Weights of a small GPT-style language model, trained from scratch on English Wikipedia.
Training: a variant of Adam for these matrices, 131M tokens, 8002 steps.
MLP neurons of a small language model. Each row is named by its layer, matrix (up: input weights) and neuron, and shows model dimensions 16-111. Each number is 128 + 24 x the weight over its row's rms, rounded and kept within 0 to 255.
After each neuron's rows, "fires on" lists the tokens most often at its 100 highest values on Wikipedia text that the model never trained on; "fires in" lists the words (lower case) most often at its 100 highest values on Wikipedia text that the model never trained on.

L2.up90 [118 120 119 163 170 119 127 142 135 144 120 110  98 159 131 123 117  95 134 137 123 135 122 132 125 136 128 126 122 143  97 164 138 114 161  93 137 171 135 103 124  70 129  96 110 101 104 115 146 167 176 118  88 142 118 101 127 124 168 169  84 133 133 115 122 140 133 197  93 134 135 123 135 128 121 172  71 123 160 104 121 133 110  99 149 118 123 132 131 117 133 115  93 136 148 101]
fires on: "y ", "music ", "Music ", "ary ", "art ", "ism "
fires in: "music", "literary", "study", "criticism", "art", "history"

L8.up218 [121 120 104 159 126 107 153 139  85  98 128 122 168 129 117  94 102 109 125 158  94 123 135 108 108 134  83 114 121 118 131 117 136 118 112 134 155 125 147 123 138 161 104 137  98 181 147 109  81 112 132 166 155 147  91 141 129 125  94 117 127 137 110  99 152 157 154 102 143 123 112 113 143 111 103 183 128 135 147 107 161 147 144  91 135 133 103 129 172 127 142 108  93 160 120 140]
fires on: "a ", "A ", "more "
fires in: "a", "more"

L9.up297 [136 162 147 102 130  72 153 159 139 154 103 166 111 147  79 112  92 112 116 144 156 121 172 130  73 169 118 165 151 125 147 129  99 145  92 150 179 148 153 135 148 135 195 139 109  89 129 106 117 130 150 124  88 132 174 104 134 108 124 100 164 129 113 171 149  90 108 128 142 113 111 120 122 118 177 158 107 110 139 116 100 104 103 122 112 153 116 143 150 113 114 158 102 127 124 142]
fires on: "to ", "with ", "while "
fires in: "to", "with", "while"

L5.up281 [173 146 119 146 129 131 144 130 133 105 154 135 161 130  69 134  79 127  98 162  89  99 142 139  72 157  84 136 120 156 139 128 140 127 112 106 121 132 132 132 122  73 108 108  99 129 128 110 128 155 132 159 147 137  88 143 110 107 115 129  91 127 162 117 161 131 131 131 153 147 142 147 129 112 124 128 129 135 155 150 124 148  97 118 123 120 121 150 143 166 100 134  85 119 109 137]
fires on: "a ", "an ", "in "
fires in: "a", "an", "in"

L2.up511 [ 88  76 126 151  89 167 126 151 100 108  95  78  95 184 133 112  97 143 148 152 141 112 135 110 124 126 107 113 135 137 168 136 158 109 143 112 142 148 121 145 156 141 135  73 142 103 138 125 124 110 154  81 136 170  96 133 148 126 102 123 160  80 116  87 147 104 113 124 134 145 117 104 164 122 116 128 127 108 116  76  97 127 146 122 116 104 148 122  76 140 106 157  63 144 102 112]
fires on: "1 ", "0 ", "rig"
fires in: "1", "0", "brigade"

L7.up633 [114 144 125 171 127 117 151 139 157 132 137 126 108 141  73 130 108 125 135 113 125 170 130 101  92 100 106 128 127 114 138 124 163 104 158 171 115  93 115 128  93 131 123 107  68 178 125  87 130 123 162 149 177 166 134 165 113 125  95 120 102 152 141 100 160 143 133 141 144 115 145 109 166 141 136 144 155 134 135 157 148 185  90 134 139 127 155 126 112 123 103 110 104  94 145 130]
fires on: "is ", "was "
fires in: "is", "was"

L7.up704 [138  87 139  79  94 126 161 156 143  89 111 162 128 147 157 139 126 123  96 122 143 151 101 169 168 103 123 144 179 105 157 105 135 107 128 150 162 160 128 112 148 157 148 154 122 123 146 137  97 152 163 121 157 136 139 178 130 177 139 180 151 123 171 132 139  80 132 143 109 135 116 116 125 140  95 122 171 111 127  88 105 128 120 103  91 141  76 135 147  93  83 122 113 141 124 137]
fires on: "in ", "to ", "for ", "with ", "on ", "and "
fires in: "in", "to", "for", "with", "on", "and"

L3.up487 [121  90 138 115  83 151 100 146 138 112 102  76 141 110 117 135 118 102  98 165 126 149 166 134 125  93  95 139 110 123 172 161 180  71 149 149 172 154 142 115 122 149 188  97 111 138 130 115  98 132 180 134 107 155 107 119 131 102 119 135 117  90 132 145 149 119 144 134 155  92 115 103 135 130 180 136 112 131 118 120 142 133 110 115 162  90 140 138 128 108 123 153  75 166 134 149]
fires on: "1 ", "of ", "A "
fires in: "1", "of", "a"

L8.up146 [135 122 158  71 145 119 154 138 129 116  96 154 175 129 133 141 146 117 134 191 100  56 135 123 116 139 143 177 135 131 172 147 127 132 117 133 144 156 154 128 117 144 122 129 120 142 128 135 122 125 137 137 110 152 117 185 124 201 158 144 154 118 146  85 172  70 120 150 153 145  90  97 141 146 176  93 130 100 141 156 103 124 129 112 115 131 150 108 134 134 135 146  97 126 119  91]
fires on: "with ", "by ", "to ", "of ", "end ", "for "
fires in: "with", "by", "to", "of", "attend", "for"

L5.up193 [149 167 146 151 132 109 133 140 147 136 120 145 126 104  56 134  91 150 103 130 105 147 128 121  73 113 128 112 142 151 120 118 141 108 139 124  99 118 106  98 102 107 145 113 132 146 126  83  90 110 155 163 153 132  96 135 167  92 111 170 121 154 142 114 139 143 121 117  88 122  99 130 155 143 189 120 146  93 147 106 161 125  99 105 100 110 141 115 139 149 108 154  80 105 129 131]
fires on: "is ", "ge"
fires in: "is"

L6.up237 [133 125 155 146 138 131 161 151 125  95 109 112 165 122 103 123 105 148 120 138 133 134 130 119  72 126 118  94 105 105 112 160 129 100 114 124 195  73 158 149 157 148 106 143 132 149 118 134 126 154 127 141 177 151 116 161 117 154 124 150 139 166 101  74 123 114 169 103 131 131 103 106 130 143 138 128 130 136 132 123 113 157 176 106 147 144 103 121 103 136 151 139 114 173  90 173]
fires on: "an ", "a ", "any "
fires in: "an", "a", "any"

L5.up22 [131 104 177 100 111 137 140 168 157 145  55 131 124 130 119 121 120 141 188  96 120 119 125 160 132 147 123 124 107 110 107 126 122 121 108 136 143  93 102 121 148 154 108 140  98 136 154 118 109 151 132 139 110 124 129 136 143 140 126 100 206 104 124 166 115 144 179  99 170 137 135 142 164 113 136 149 119 117 141 157  71  86 152 147 103 112 117  86  86 116 106 112 134 159 150 139]
fires on: "with ", "through ", "to ", "by "
fires in: "with", "through", "to", "by"

L7.up1 [163  94 141  85 121  90 147 129 140 127  99 169 109 139 140 150 148  76 133 138 101 144 126 130 140 128  91 171 151 143 106 116 126 132 122 128 185 110 142 115 154 174 143 121 129 105 163 121 117 129 132 106 127 190 139  96 111 166 122 114 129 114 121 117 197  93 129 161 116 110 115 128 152 103 125 109 115 108 125  83  81 142 181 122  97 151 104 152 171 115 102 160 142 114 157 113]
fires on: "by ", "while ", "with ", "and "
fires in: "by", "while", "with", "and"

L6.up490 [130 132 125 125 127  66 147 138 112 140 107 171  91 113 109 121 126 124 124 130 155  84 115 114 123 124 101 111 140 131 140 121 162 116 100  84 180 161 121 126 121 166 149 126 130 114 132 104 134 161 157 151 129 121 100 133 144 116 113 107 129 106 111 137 120 160 165 154 146 113  96 135 138 100 131 147 136 137 138 143 129 193 104  87 158 136  97 165 150 138 130 107 122 162 121 165]
fires on: "a ", "6", "7", "A ", "national ", "an "
fires in: "a", "6", "national", "an", "7"

L2.up397 [129 107 151 117 147 119 107 125 138 163 137 118 139 155 158  78 149  88 145 113  94 127 116 143 173 119 170 151 113 128 104 129  93  95 135  93 129 128 131 111 110 129 131 104  95  95 109 105 139 118 125 111 114 120 125 112 133 122 134 139 151 121 125 133 137 127 154 151 109 124 107 112 175 126 131 115 126 127 130  83 115 134  99 113 141 160 127 148 124 173 130 127 110 168 131 112]
fires on: "of ", "ary ", "ence ", "ical ", "ism ", "ology "
fires in: "of", "literary", "science", "sociology", "criticism", "medical"

L6.up134 [197 105 130 120 110 111 159 186 161 149  84 152  82 126 113 183 105  80 137 117  94  86 152 111 120 155 116 113 158 124 145 135 158 134 113 134 127 158 123 148 138 137  98 160 144 145 139 146 116 125 167 107 129 118 103  83 122 153 131 115 139 151 114 134 124 133 139 126 152 136 124 158 159  77 119  94 135  87 127 125  93 125 113 124 129 145 109 133 105 125 122 117 108 105 113 145]
fires on: "against ", "ing ", "with ", "to ", "between ", "ating "
fires in: "against", "with", "to", "between", "representing"

L8.up702 [128 125 107 133 114 129 133 112 160 121 146 124 130  93 133 146 135 149 122 138 124 143 112 101 162 112  98  85 160 126 130 127 182 130 127 123 161 120 122 139 106 151  74  87  99 102 126 139 136 130 152 131 122 136  98  95  77 170 123 119 132 151 131 104 168 151 121 121 188 153  99  77 130 115  91 116 107 124 105  93 160 178 168  91  94  91 136 138 160 141 108 134 122 125 128 133]
fires on: "the ", "s ", "and ", "un", "his "
fires in: "the", "s", "and", "his"

L3.up445 [132 106 118 145 139 116 152 153 133  84 162 122 126 108  89 100  85 129  93 162 106 143 143 111  77 129 137 139 100 148 157 129 125 104 175 138  88 123 136 146 123 100  98  95  98 110 129 115 124 118 119 133 149 125 106 181  73 125  89 137  90 160 138 116 151 101 153 135 153  88 121 131 144 142 104 129 107 147 150 131 133 121 115 106 106 117 131 119 124 108 162 131  73 164 115 120]
fires on: "was ", "is "
fires in: "was", "is"

L9.up466 [127 107 154 112 124 138 100 127 159 156 138 106 106 149 138 139  99 143 128 159  88 136 141 133 175 105 149 103 123 110  98 121 110 121 102  84 149 150 122  84 107 141 145 106 104  76 119 115 136 140 119 142 133 145 150 114 134 120 116 144 170  68  94 158 143 122 134 104 161 176 121 155 172 126 157 163 106 100 152  88  94 129 112 154 124 132  99 133 102 130 123 147  89 119 151 105]
fires on: "and ", "ul", "of ", "Sci", "research ", "ence "
fires in: "and", "of", "agricultural", "research", "sciences", "science"

L8.up369 [ 88 129 154 118 140 130 123 165 127 139 144  71 122  78 107 117 120 138 118 121 148 124 134 104 163 143 101 103 139 104 114 109 127  96 174  93 131 136 148 123 106 112 143 119 139  91 123 117  94 165 145 159 166 161 163 117 101 150 140  90 113 132  81 107 172 162 139 116 146 139  83 133 155 105 155 161 115 111 101 115 150 137 113 121 170 104  93 134 169 110 144 149  83 154 121 118]
fires on: "of ", "s ", "his ", "its ", "in ", "their "
fires in: "of", "s", "his", "its", "their"

L10.up73 [144 110 160 110 146 127 135 161 141 125 122 149 110 112 119 116 103 103  97 131 187 138 154  91 131 128  66 107 161 124 106 132 131  87 146  88 138 105 150 111 136 124  85 111 161 108 159 104 113 157 125 119 111 135 116 123 126 155 106  99 116 140 135 117 168 141 155 150 145 151  94 120 137 120 106 151 117 140  89 109 124 153 161  60 120 159 115  98 183 140 126 143 116  85 154 165]
fires on: "was ", "s ", "re", "their ", "the "
fires in: "was", "s", "the", "their", "its", "her"

L3.up556 [144 125 122 149 144 123 110 165 153 142 115 124  88 101 125 180 114 159 148 121 129 188 153 126 112 125 139  77 163 145 125 149 184  93 118 174 164 105 144 148 113 135  95 101  94 146 177  93 134  84 108 117 119 189 124 139 127 105 113 159 125 101 118 101 123 112 136 126 121 132 121 136 127 106  68 131 131 116 105 153 144 165  92 140  85 110 124  77 138 128 106 135 113 120 115 145]
fires on: "not ", "is ", "was ", "ther ", "be "
fires in: "not", "is", "was", "either", "be"

L3.up57 [175 113 121 135 125 154 140 136 146 137 123 161 128 142  99 103  84 126 107 181 124 147 165 113 110 106 114 144 110 141 153 119 121  97 103 108 122 129 123 149 138 124 122 123 167 124 155  90  96 114 133 127 163  87 114 172 130 124 115 129 118 136 120 117 165 135 103 112 150 115 157 127 113 110 103  94 121 152 156 101 133 164 151 120 119 137 110 190 104 156 128 111 103 134 100 148]
fires on: "is ", "was ", "an ", "ank", "were ", "The "
fires in: "is", "was", "were", "the"

L5.up145 [126 147 129 158 137 112 170 147 139 132 103 138  81 101 109 143  89  87 131 125 119 156 142 128 153 122 117  85 147 113 145 151 194 101 164  77 129 148 112  82 125 108 148 124  95 146 167  95 100 142 163 120 146 144  93  99 130  96 102 140 108 156 124  88 136 112 147 121 112 131 113 126 146 112 102 153 108 127 104 155 151 185 149 137 105 103 139  96 139 168 106 130 132 156 114 163]
fires on: "was ", "be ", "been ", "is ", "ly ", "ally "
fires in: "was", "be", "been", "is"